Weights of a small GPT-style language model, trained from scratch on English Wikipedia: capped logits, a variant of Muon for these matrices.
MLP neurons of a small language model. Each row is named by its layer, matrix (up: input weights; down: output weights) and neuron, and shows model dimensions 176-271. Each number is 500 + 25 x the weight over its row's rms, rounded and kept within 0 to 999. Numbers have three digits each.
After each neuron's rows, "fires after" lists the tokens most often just before its 100 highest values on Wikipedia text that the model never trained on.

L2.up1228:505477493448495542494489506490513496485490492505481502515489514511469477489529534466495497497519528515503484530474484476503488491495464470486460494508487458477519560539527478506560458498463483468566532506484524549504514479508483496512528525520507504543499531521505491465485462490465537482
L2.down1228:495521528480529496514441477499515519491502524494497547519513523481506531469512505491486503494516500493492496490483514489504477490501494454503532514460550506541497508501488484494473442491511463527470493503482540486504460537501466502473476475496527507529538531512460497486496488497511520495
fires after: " | ", "; ", " | .", ") | ", " F"

L7.up138:516500504532495460489484492503494511480480450522491552493460501499497505499522545538503466511514536442506472515507491524535481515492494533533491485521470488504484476471515498529505502520516519538522533490542461496504473476488494479481492511481500514481511512518479534533517525500449506488
L7.down138:522500537490493511492483497502512487515528502515484490492531511528467489527456458506515535520499458520486506501474541515467528500510521480476479472483511516507500499520491525478464520524505449454494532522463518498501493476480488492519514502527509463502481481465495508510524469528498498527
fires after: "1", "2", " R", ","

L6.up1100:532498470505502507527517482530490507476492498515462526480509523534469488508513502563437493564457477493529476491451522477474491490519546521536527528471506496501492472464486516463525506497487501511471502469513485510499506506529467487490499544473520497515537546497487474480519487478536494505
L6.down1100:507481506489486497523490495504483495503448510481494500475476485519524561496517547489475478482542492505475462515448526510517491508503520518475484514481490524504498530567484478525526472500528491512521466508528517482499486500516502564538540496492497466504488501532531444506521523459495539523
fires after: "-", " ", " D"

L6.up1243:510495561487510506544514476506482478498443489528485489512547495502545487516500473527459514485476501513499506463497531489553455514492519482542486494528506564508437508511518490506499492532442515512508475486504484551500481455539492549513541500491501477500509523513516475538512462524506521500
L6.down1243:500549515478506540462510521509490500504472441522471510512525474510501481492495515501496496561505441553485487511491520481526492485496465491518566498476527510532479475503473465524500495513480509490484497471493504478479485520535529463518477444509494541486494517502462534491517466525507519479
fires after: " | ", "; ", "os", "°"

L2.up456:505519486501495466486579496505529467491524515507510505483503494536530466526486548459493529472487461512520445474511522502531496483482481500532486498471508515537508488543509513465499478488560462523483464492492508486490515475493503533489493510483504506495449526487486483482473451496470532515
L2.down456:518480456475457476482558508509494530493503505476475523501483496464541483466501472475452506510514507480511505487521477533464524524522525454479573520537470502466493555516480495518498470483537484527571473511555463520516508519514512493498514506505446500500492476548467478528499510487474470476
fires after: "\n\n"

L6.up861:489528487516497503464514493508475494445448522441503597508510464502495488450492480498526482493511515461515523440498489500517457511506482506503498480497490526483510496501552534515535483490478498516472505531506491538518482524489513562554526484467493470533451479521499485526465503496491527510
L6.down861:491496481463453516500552512467472493506480499463464540485499510536510445504476505518551473491461508580515475489493471492498491521498545529473496463504478553514489493525512488493503470534440509451508520485480489536492503503476497485495509496473491461525496515521516519464459527554488533518
fires after: ".", "ear", " and", "s, "

L7.up1182:540500500526478524487474504490501481543510468471472499509509537511483506518481504494518479495523468470489538502514467532464552467496480507532474519492519539547556506516505505484494493497461520521539486534493498529494500494431529490487489471492494500487493534498495463463519512473508511488
L7.down1182:469509509522531497494491456508510504455541502480528515453541491511501497517504500498480503515481530487530494514513507533504503567474464479503479517533504511480496484514498510511470468458531526508479494498507484456496494510507500499489462494537492499479518469477513532542484512523472463483
fires after: "–", ",", ", T", ", O", " Conn"

L2.up907:522505524509478522459542486494489506585470480503472509468498512472510482519511487471476491476494485540505524453534505484513504504468479475505522483493479528536513503475520522467518505490514484478493506529486476502516468512522505491481461491495492535504539486539538492503482457491501509497
L2.down907:524510530498475525505471465517527476510545503491474523493547499491495509510512491493476521497491502530508511494484498460524471524486512565529502474521479495491460496504510504464502506487513482484489509497462513443483474514487518510513465513511493479473496506507484513503451507544527483491
fires after: " | ", " |", ") | "

L2.up516:501474427448510500503511479511504476502494516496473480477475485500506496507468476467545495544529522553460519489469501470499520524458521500457501482517517504479495465483522467498478499467506503489428492506494494499537541522502476517491473475512485519493501499491483480511476484514515513484
L2.down516:491486496528521489512469541499513523477513503438550531497458541514528513492486486506489556512488501470512472507499534486499581490496481472506501492504497509458524517472522491465465486482502504517488499485497444482469495491476484491471525525490511466515493480511521512487533540466464472509
fires after: "1"

L2.up90:488551481476519473527526474501488457504488532466502476449498442491502522502461517498516494496529506512447511523517492524512518526485526522487497447457521486495510482553475422544488551486484472493452483502489563494519492474502495496490498494451515485491484503455501529464463518519498491492
L2.down90:547485490485548524549494500497512486526527481478501516496483508543497511505532505491497517489502490506473467494508533482531453507498467557519514540580486497492478497522486500464541475495492486479515503508466514496487538468501516488526494514503525490516510525485517480507507481474445535503
fires after: ".", "%", " ", " and", " Mar", " mar"

L2.up548:545525493498474519461520478502492517535491494470524526511462487497504499500472508465481477466483496508487456490527520456493533495453472493539524463524524527495488529480501518443496501523495504461507532547478481531476471504485511499473492557513487498509438506486504538490479546515497525493
L2.down548:515525493522502481497525469526526530513487534445480538456482513518510513473507495527501514486512472454515547500518412510471503503467483479475534518538505500483495464515512473471505496476486472486502494497504515486463525501517502465511463455472542507528461506499497523489545478507526510481
fires after: ") | ", " sh", " | ", "==", " ==", " were "

L2.up1085:467528507504517476502491524486557476518498522546496526449502511491520463499451532522517495459466496507536491508484469539514527526529466500524487502501533492500487484493487513505522533444482524484463486527517580519444531502496508528548518468524510516511500486501488501492506515538503496471
L2.down1085:520498500518507472474511550518454488522522547518455524486477502466442481514561509483483498492550535524537516518487518520543524492475462484495522533447472493492512535500501507504533509473555498510501502489521425483485511499514540512508524543486478507497514471509514494480473507518495494491
fires after: ",", "2", "–", "."

L6.up523:536507489471527514460491457516507500451521493516485476535460558484498492475432498492486466513520504501491473533530478522499522507518499504460584524499506511528503505497492474498497526550475489469471492522515505529512494515505519499498493503498492495529500479480524525503506502494512534447
L6.down523:533484532440482525488524480492499432533551496510509517461470482500532497485527492543490491469507469512502459524504516527421507506507483511495469511542511539508533517513504485465537514497535492477499549504494567494485497521559504488459517516511500477488454490500508482459522480536497506515
fires after: " (", ".", "2", " (E"

L2.up597:480520507527465500466558548459466525510540505517520531507489541525479503491515501487503494449557471497452512484520501484525470491491504469488484499483480485507490493503500520493500535498531462475485496542505508488540468519508526508490507545504487470473490459458491498510499493504509478503
L2.down597:474514500473516483516498491502489529492500539516507503518492556454524508483492469452511456466494491502483486498484488504489504526522531519514497477486500494501462503501484480497493517497534504503509482497525485501534522542527532505545503503473510477520503591503508502534519516516511553511
fires after: "\n\n", "== E"

L6.up526:558467540461494493499533475464533502484508466487459505516510508490516532525515545531467519480484515488498519512494550480531532444500509515506519472478534512506480498493490511557510539507478523512485485503522502536493501493476501512498502540454489518505554490502511528514474493487477448495
L6.down526:484512479443517487490489497529515478511526468537468482490453491491495538531516528499543507468491484473543481468486505510493493491493530490489528548501475539490464510469527485508527481488498457508496492485516469521508495500500460507498482520554494525487484506533529493527474470532516499549
fires after: "2", "1", "–", " "

L7.up1233:483508526471493509484492490503488474504520511473505479521506541552527450491521469526538481516481468508504499524486497457470505503510502489458513513498483531488490522517468486538472524452489505518506511506481499512512525474502525488498530509496458509540531535476534498458509514479513476529
L7.down1233:492522482491478442551473496499494473485505508497484503477512532514493525497494504518518505476483516511556484484458502542480506472501495508509508459516528467493470521491505515514481515496511507486528522502521489511487500493544497461480455477462503454517510534526493466479494484459508523505
fires after: ".", "°", "′", " and", "N"

L6.up609:554499488503486497472529517480501524479481407546529504501504467552478506508490504504490495472495517518515513537503464526475536481502510507518473501494467512460485523524524517505494434505471478519525492477524507466490499469433490457512478494493505526470519499527498481486520496504502496487
L6.down609:476502460460503542554480506497496522510502496479492475515481525461499535502524475498522513533494499494517463474508515482493471513494537470546491507503506507493480506444488489489506523471490484496500472539494491484502522497516452520534538520490492514486466541508537483507560512502480539528
fires after: " D", " Comp", " d", " V", " W", "33"

L6.up1277:523507491516540478500498519526461487477460492507504482459449554490495524484454484488502473543496473487528498561491516499488485487554535547520516505503509516474524481480518477518508532507499506501527496532489509500553464466492515493509485527550503519509486542536502512537501509480491498473
L6.down1277:504499517506526472462499462465515511488506456500510454480541502530474507536473474499466459526516481481494535523535493465506496510492498519513533497505479477494474493490484496493455523474475515489493494472478542526485475503493463523552529488460554450480511494541501561502470510478500495501
fires after: "1", "2", " until "

L6.up1019:459494511532467528501524530555522508537500532483494473484516510517519448458479512508501500496501509544508523523468510527510524508501503535514539524497510481530513474512513495499528481526508513494533517514498551530486500462478479497521530487471525513500481468472518498540512480496468523472
L6.down1019:465468527490522508533504510552531468527506484455488459479430527488510539481537506489513501471501481504469520521492495495523483495523486486490517523536478532507517454495456481447549513495503509511490484527508483503489455494466512475506518466472516526492536497540495495502533503523488543494
fires after: "2", "1", "; ", "8", " p"

L7.up965:477507475502523494484491491529554495526507510503496489495463499490478446503517493520481513485524506538477508500543488475537509476517468470481509497479527511571500460518484505528487521517510478540517475502503474492568439522478460491531528478533481527557487502437459545487490474492501462468
L7.down965:452465498526502481534487516510527491481453484505477505497478523506460527502509478522530504499566489534505553485456528520492535490522492473503464523533506499533536468488512468490501498521501535510476499499474530530512495523498459524512486490468448491523461540493452494516476478518501489556
fires after: "2", "1", "–"